{"d_mlp": 448, "activation": "swiglu", "init_std_qkv": 0.0468, "optimizer": "muon_variant", "beta1": 0.9, "lr_head": 0.00888, "decay_shape": "linear"}
MLP neurons of a small language model. Each row is named by its layer, matrix (down: output weights) and neuron, and shows model dimensions 48-143. Each number is 500 + 25 x the weight over its row's rms, rounded and kept within 0 to 999. Numbers have three digits each. A neuron's up and down rows have the sign that makes its largest values positive.
A block is one neuron, or neurons of one layer that tend to fire together. After each block is what it responds to, as a language model described it from the Wikipedia text at the highest values.

L3.down102:520487491489523477498532514531511524491483508519509507474518503492466505487492454512503471512502466525496473517483447453495506534448494533525462464446463473533492484428527513531509504494522484457529488490458455473507492578481522521500515499484511517526485542509511556447518496496505498524
L3.down177:498520486491466481531536502489525529436462491528532487491535506516518554513508481477465478488502507489515457505498449483528482528452491509518494507484537494567525487476507523497487498453517503521506531527505490537518503475471483485505497505484462470502511499458549509489503546498530519494
L3.down308:539534488516459488509484430508469472529477499498503520497478453502511506515478522509492497478508503481516548480473496519487496551512510489484475517479523526505481447482546518482483541528502474490460498514524492507453541529508466488485497527515474530499524524456493457507541524504514506473
L3.down322:481492423499522509503496462511518520532546494499473475488512485474500484476524472492539491512536518500518488515528503530488523543546518499502528493512491515497494457571496494502517474490522483509476490483513494499514493485474500474525494537507503497514500527491472502509467493498510524484
L3.down324:489487491485549492537503438492463507451490497495458502485546479491498479512531506514518519530558510493491500472509473508525527529505523509471485487479523468469480483435522489491501525496500529503521491557466525498487506494498551486532535497486508471514485477497510514525521535498466525484
L3.down328:514512505531477494485453497516492501510457482549464521523520527505483510477455518520530486490582478468524474491502512483510514520482493487475526526474506533543496468499489475480507464546560515488521471459480513484504501497497486488485495493475505495494491489509492475548516509520472542488
L3.down402:517535520542537516469499482511492438487468511487438476498524547526477441510518553471508531486481495502509498436498544512486550453470484501475516486504497490470485513561508503451520470516476458527551525483486510470499537493478500459515508507525530516501459483495498482489508489483503520520
L3.down403:476445495522494505516501481498467493490533508461508555456513478495456481530466537503504457494472477498509502471530520474540497506481499461554509446485504517499514496490472531530496474504505471477535528543487512538513504493522529532501545483481459511508492551477536498459524500512466499476
Description: Commas after numbers. Commas right after digits, in dates (15 March 2022, January 20, 1990) and thousands (3,166), plus word-start pieces like P-ld, comp-any, cent-ury.

L8.down15:560515488510486514520480489560439510518533492524485497538498539510531515466461518527507497485492464495513526497542503455493476505480513457493484518515504482522473514520481540473555554483475504506489500501523466506474502489521536530517520482526508505451494486480519478492528486494506507433
L8.down59:543504454516464533499490428525509499524535473527526545518491500503496533484488505502533478527502507493487505505472518510488464490491523451527470494506450476534531518494546482500485520482468514509505487480476481490506515503487558461487498492517521519496516452500477526467522500463501488545
L8.down94:512471495520444494495465495461475529486499531480513456496502506463486517496505489523552573480515453475493508493510487530473485514479489551523536479495449494522471506488480474547479478534463506493500517508547501514546472515466494469507518479470526478495518485497513495477459469527517474512
L8.down146:515534499474491489570514525545508522496531501513493483493492538523583504499496509507500482466519549516466503499505470473463453511530499522503449475492481486503498477500482506482537522472512495542498537501484485497543534467482496507516477455507445505490508552491446493458471459514480485487
L8.down233:437522474502508561547501499491496508535514494458498507494495484467496440466554518499476529518494494501473490547476511466498496538488520510527494492551524513493476558511509538480528517474478488450484482488480514513497512478500483508512482491491505493489500552518514466458494460525488485474
L8.down378:485489485501516491521467518527531546493527471500491477523472538481484487514482481505530519493482509503508477460577460492527543479532490471514498494495477480506499461555504529495461526500488523475502517516515504522517519504553426499535479477497542488528484491545511483502484500506509524502
L8.down422:517498522512492470481509476515440467551515494484510468486494483458496500523522528513539499484510481574477499490499489501527496498488495491489485487551492513466496538493456526497492489469509536477524480490552504509510486458511458472489476471497483519487477513513485511439474481504490504485
L8.down443:473485485515500482501532518531522523487535497417530514556507500462505494482481525474495522476482529522446491477500485525485488435542500538476513545481497490503517517499461523538499526534461496477507532500538494509524491512531518514507484495470512531508497477519486495481548541513508496506
Description: Subordinating conjunction pieces. Final pieces of conjunctions and function words that start a clause, e.g. unt-il, Alth-ough, if, as, S-ince, W-hen; sometimes look-alike pieces (th-ough-t, b-ough-t).

L8.down80:536501473488447498524534525479526475495461474513502487448533504504494507529499475491479471461505490554553504464510511456518470466484465496497503490491477498455490513516506461506471499498503497544535445477495516522530491502501508461520453502507501522499505475498499522504483558522540501496
L8.down144:497492510520553487530524485466462488543503525489482528504528476478513573495490504491497502498518496543525466498476471475483559513482467474457499528493494524512432499490543486523554504476514503527503499523504452486502495469515463468504524503480505518534578499488511458478479498491509518535
L8.down152:504503556516525540473481532570468453460465483534493520534513494541476475540467549526491525478507496502523495526503545499540488534484476499491517524482508507496532494496524486523474524443456487478534515514513504552482529508494482472522515502578485506482521518508517504503493434523507520514
L8.down197:462487515512515510510565484485524507508514499495449502498533470493498510475482466476494522453460486503484485475517521504544538508504569548549461502516520510464479510504497519475502492500511481497498489483556490508518475492490523501504482494485489512500534530469451478491541487548501530544
L8.down278:447518504507526515581535493457499471480511514492497487539455492480473454487479511486513500504481535489489507485507521538473456490504491531481479518496468471445477512507490471509478491510526489490534513486503481487463528489496505459483558485491450476527495524492555522471558504534497504493
L8.down374:522512480501490489532495486521465516496464506500514517513494526517486498482496496540500550525440526459503467507485499494464487502521514536476532519521550504478521457470528519475492493500528514505505539481521503531554465520493546496487475453474519505497476542493510500507516483514503516463
L8.down411:520508528527453486539472534502489503535480497496493472508492496489524454493466524541517511471445466532489512517509495465512532518460479506505511517500493459517494487531533491484545484517510548497532433513512524495497555522502528487562483482471430504520472482476460463535495497463506504514
L8.down419:495566488524478554485524471503460473496500474482487466484509531521451441488498525508505484485552523506482506536466498495464494515517495497481483489499507496475512476467465575462519526489477493519482483496510486462462486467525476496547524518485493531474496504503513502527484502554497501506
Description: Unit abbreviation completions. Second piece of a short word split after its first letters, mostly unit abbreviations in infobox or table data, such as f-t, m-i, m-m, k-m, plus or-ig, m-en.

L3.down29:506483526445488520499467481473487490476478525457520494526484473500516506503474516502504516492513547553519536521486481504490475518492553498554455458532503490532503486470493513527513528486507522522493473493479493499465539444502484524505476488463526452535476501530455497474526499502535462478
L3.down92:562524466539504559506539510530497480533527510462490472536471534518515525512508498520443494519478507496518504463510480543450495482547531474482493492505490453490508470475517532482513525498462501475467489486530500496495516515510471501497458541512500508488520503480508509531485513479476488445
L3.down182:487554537494515518503442497502473493502520476520490509526475504518489487459494477524521453500488491477504478526464461509541540532516482520528525490465499492540461510475552517485540534490493523536512488486501483506493520504503477514506487517502493490477496488517511507525505477485503547514
L3.down236:518492462472535509535499500515516512496522476433497500552485546521492539509464465523476516482527490469482503531519474458495495518510484519453509520531539495528493496451487553486538508454530503505469506468476504475491530510519482491507492526501507489527478463490498513522515453490489481547
L3.down288:517455534530530481483473492548472498498534507501486482511469519523492499510540512524553502476492559494495524508483488504513475522549506481495508478479503495514515486528468497499539504494464525521494466473496449472529490498536492517467473468552489498508477467481536509468545505488463496528
L3.down359:504489519482475485496506512525500476470487517466526488462428480488535513514487539519474514514465498464512527499483500497500509485492564535504510492525509516463485508499515502505456514529484453494494507498533471494538491500495489502514535514570511466480524481499497466507503523490449483509
L3.down394:496443470479507530487496491494439482475474514457507500529525519539508504508504459489489535517509549504490505490501520469454464515492526474494492463491510504477511498507504518498489525504510535517495465537502547487527522494531509520502515485498523490487534483468433515497502501545493481475
L3.down433:530491465501513501472512517517463480498459503479507515527493513487489492491495518482509500522477421508457461490544529462505488509509489509510543482529518532497558521503493502461524494479534489470472500475534534472491476556505491473521491500474520473474478530525496516461485491540505476515
Description: Clause-linking function words. Conjunctions, complementizers and connectives that open a clause, often completed word pieces, such as that after verbs, Alth-ough, A-fter, how-ever, as, when.

L8.down0:486567491538506491506462530500532514523521484484503531519484482528487481492477542510478512527518504485505504497501482529505476484559544499479538551481541493487529511523479539470501479497551465485500576532466495511537482513538512517499532523492492488498500490517484497511508493497500469485
L8.down46:503478468443536551496520504509509507465494469522488532476523505542427550504498548494496506523467510500458515510487532472490471468507509515476540487501490518545472495437459456487487515476467472489471522532501509480508521501509521457504464495501504522505541519495486493533487497499480545455
L8.down228:484468444524505528516488500489551501536471574531511482508481520506505458517493489497521502506483527486500521470470488519553513489498457517475501526536497438522493532517478504484491531516490504490469495469522474483495512518500498510523467466530591436486464508472495483446503493520491513485
L8.down292:473494494493518555534473514447489531555489523493497514504480474499464469501531465489454508512517450480448504501506532500459503542487530505489483518517488431479507528498498499514510472487501479521510460507487482521474508506517525478460536520456466496503526518533535512559492508511510510480
L8.down305:489467492511525523497491456543459512477507495511509495509488483547470472515510499496490509506483519530502532508513475486493471501551497483483528471517501464530498504453523508497496527516543507500518519518539497499463480502495550495489442517523472497496536487531473511515499447497497557500
L8.down311:547511503485454548539506479534491472486469518520474441485460564522480497478513483486546476534467525512509552493476486501498467541522524488501506491492515425507519549489500458490491457492485458487547524515468518500504542485496456469496520517550516455494504462483509528491509499480534516516
L8.down330:503468543515490502477453521470488551516516547491541487476460532551492471488511497512451522516538508473487504448495548486507512502519483453511516479497495467488513495509502452518525472470486502521477530519469466484506495509489484513534482533498552484501486506535512466503459487533510526497
L8.down392:479525553525524513527456459517495478494467514514504510512506495487476531510520489484471533493505506506540480524511501479505521536500490426493495496517452465502474453500521535534518510465536535460486494496505451528490508494530483490482425470510474519464470507502464507488452518512521507485
Description: Word-completing suffixes. Final pieces completing multi-token words, mostly occupation or nationality suffixes in biographies, like writ-er, politic-ian, physic-ist, Swed-ish.

L3.down22:516540465489494478514544504491498503447504505476514475527515522506507462509502472505482463541525497493530523531478475463513499509481525480527481480493532489485515478502492484480511512486506561513529485505515541526482539529471542499478495461480510493483503536455482483472500524473470518482
L3.down74:524450541451478469513479466512514529514528454460517513547472471513465483515494525486481503492507449516440515494470518504530516498443518473514486506498471488521487503520468526541524517452461504522494515479508500496538549510542484509497490505467444499497477494514480486467462519508514522500
L3.down175:486542530490487510496529482483487482494476521478504520471478480440500489493535491495521553555530537508496453519496453489506544443511513536492507487473488525497478498508463515483468549485527528527495535507517498505459476499491507470525475508533538525500500529562503473522494499497455506497
L3.down253:532493489488520490474492516495456506494475546483499502555481531534517491533511501494540550510463525473491496467491474522494514493503526529455514530523501496475507468499519525465466541469515527531490494520509494523500493498489473452491515512499446488489523504454495464496469470497463531501
L3.down270:486530546475494495534513500473500511501478494530546514514522497503528529538488489477509479513485508498536486507464461506516480517467518519496510490489528501496496483511553480482507475516503481468510533436452564520514498495504518495455509507530535500505502475476507438475489526471486488515
L3.down273:520531545524525475561502506489483493491488533504498502511521488518549499497518472509515487537440474468456505497475535472528485488512487459506461494466496507465504507511488512471511528472523532525479492471521506518506489502521487499491501502512472517495462492391500461500488497546503554550
L3.down400:492516458473499471528491491448514488529513486498500513488480490506546522498560474514533516544500505508498492530515469441480499529518503494484504531504469507511474529513467485526489489491469508532494443466504508474508503513560488503472505476527534494544452495537467506504529478514513479517
L3.down410:508493491510507495518501508462462486512482473476483522470445522494503502501448494479475497487475463517481445468468528482479514513528494512538524495543542467533542507554517479513526535504472521541499449505471525528492529453514490501553491476523525510483510541495484476467486479517478534486
Description: Mid-word root fragments. Middle or root word pieces split off after a prefix piece, strongest for fer in refer and prefer, also ain (contain, remain), ear (appear).

L6.down137:493479501487472515477486458479544496514502485490518531503524474512505529486495480564514476496516495518524522515489477476542523497498511498447470470474556486503480513518503490525486477516501490571509502490520513498510484527501544522526501526507482485469493492529494502463474504487524469517
Description: Mid-word subword pieces. Inner fragments of words split into pieces, above all "ear" in research, appear, Year, plus ext-ens-ion, progr-ess, comp-et-itor.

L6.down117:516471521507507491453478503503434503479493487551501494515463508463448481493520524572528470497526511527508529521490448523525496519476528531532505498540508483485505527481484542484490501502468475470501447478532516481512471469489475511485492481550516479524503489514487514449483465523497510465
Description: Biography lead descriptors. Tokens opening a person's description in biography leads, such as pol in "American politician", the ")," after life dates, and "was a"; also pieces after "Ar" (Army, Arkansas).

L3.down1:485520499496472522522551514484471474496452473501516510502488514521545489489501480490498542523466478504512557491469530519533512449543549507495487505500512502483495493501507532480517511521527505515501467514516491519506499491478483467467481520512531545535450502498512469566475491448530475504
L3.down77:480445513480490512495470490479485498536520505518506459529529488466516485420524477518500495531490508487478506533492526522478439534480492502515515501493502524488492493493482503529495480488528489494491494493480553468547476501467480524556474477510495523522515464506511481480523516534473499532
L3.down137:501493509517477504514515461510438452485535498480482513509511511505526489492498528488522529482493473460500475494510510490514562481495503502512530497514525516473515485470529522497523503463486556479513447511460551523499524510541503519452506464475488481515474520473509460489497481505516472510
L3.down144:483529516492477472526517477506493537482494469512489457487502487541501460488493501511516514507513506471505513496447506503510478498506504518485485460489574500524479565474484513526502525459461513510498491507511539520502529488525486536479459499530483461463476478427499485486517505500516533495
L3.down193:471435501462502501504486505528536477484541478483521498461490522513500498449503482476466505529513498512522488532505519515494475502509556495498520511532502537482506467477485495465474472498510490509473492532486489455518482479494535483518481524485490488448502485495470518546531513537498470477
L3.down239:509466504481502471473489500510516523464520507485524481490438497539468509499504516477468518497505488503505498457508444504472501448504508522504544512492480477519484519517428507562524535441485514525480491474510536529542504503538524491457493509485531488491533507490491519491496504509524529520
L3.down388:460464505505499532484503521555525471525442501486487521529488552474527490500494464499538490495528463479547533518520443498480481505491502481483502541521509493519548503512467480518498434508500541481465500552482502519486507510486525541496497506518497455498528478507523511491534518521487481517
L3.down411:513498439484450542523522526486497480500477496529506491489482514505490503536477486515502522480490499511489483513521479531527512484485460475571521527501525511503541489481449521535532515533527468475480465478501509491450516523521484452548496461469523498501469447494486490483498471504497487512
Description: Units after numbers. Unit-start pieces right after a number, like k in km², m in mm, mg, mi, and line breaks ending numeric infobox fields.

L6.down64:493560484521507467531489434510438516492459484487514523494447543524470517509511516503496524487499515521509490465531473490488512496503557516508451491473486548502528527444445494536509513494487543503508477500483472517526533541510479503507492468514500532507486528512480487490523491459489477489
Description: Word-completing fragments. Second piece of common words split oddly, strongest on "is" in sentence-initial Th|is, also Th|at, th|ough, se|ver|al, w|om|an.

L6.down241:498540500512490478503483491523459513529527527571484484510530512475547467482486517514480478526491520485506456533525520509470481475485527489490506485483533468537523481488503525500521487481477494488499474471492422534524515438496480489493467495490488474487519528536458468514503478528467514534
Description: Temporal phrase words. Word pieces and function words inside time or sequence phrases, like late in "late 2015", same in "at the same time", later, since.

L8.down12:537519494504467487532484470520512498462527527486538478518455479476545509504486544522501548544483480504504493547533505517500460536499488480478516491489463511503461518484508527510502506485494490507477457466503512494486510486526516502476513437484534503535517511479490489512476469469467508540
L8.down42:511464520497512493476479454536484467507474456523498487492451534516501531512473549492551501502493510500514484493497532501489466510464525478504483446507520468491469509502489486491499480485514473509538538480482527501504520494513573450498521493504514489490503540482487513479506447507516505483
L8.down47:525442521504486496481497509503534481560510496516504514481497485485469448520480464488496508538496525470514535495497499506504526463512503480513455485542499529484489433498497482518523502510510493522451501489508494487501514496553499508515489502476532487511519559514468478497544469495489490503
L8.down63:547504493520480501560488443529526486503474512502457516487455533481503542502463500505500468483503493521508527449473534519504498524517514495569466486471455510490520531535474542480537530549518494562511480489499515492489479512477515475480513492479510477502485496530454465481485495506508498479
L8.down89:470528466533489559487528486542512496464526506474479488501504450496493523505501482504520484478527525498513450513466487455557505507483520502536486505505480507503506504483505499544495467547519453506525483538531486516469540519521531483490502462461513523454493482539515497463543514483545500489
L8.down104:511488509550491533489486499475512525467468495540542534471516487501471518505486526478471486551506474492457505512513528474472525513528470562506511482500510506459497488521495543498545501442516521548465501491521487496475539511504473459539513510499515490534563485488519539507443482486512484498
L8.down118:511502501460530480479477438488534520506520525499519495494492548477507521514501510502507513545463540517499494489498547465564480534494516489530473516481484490492463498547539496507489495481490543480488514488495495500473530523481535518499523511554482488483521498476505501463471498476487486486
L8.down127:524427506461539520482513536454503491508503495499495533544484518520511490483469450500516527519485453473509461492502519509515540501495469511514458486529515510521470537499488441508499469463507520534501459473528550501505522495515521489498480503503488522521496521450560515522448499490505462506
Description: Mid-word verb pieces. Word-piece tokens finishing or continuing a split verb stem right after a subject, before its object or suffix, such as reve-als, p-ass-es, prov-id-es, award-ed.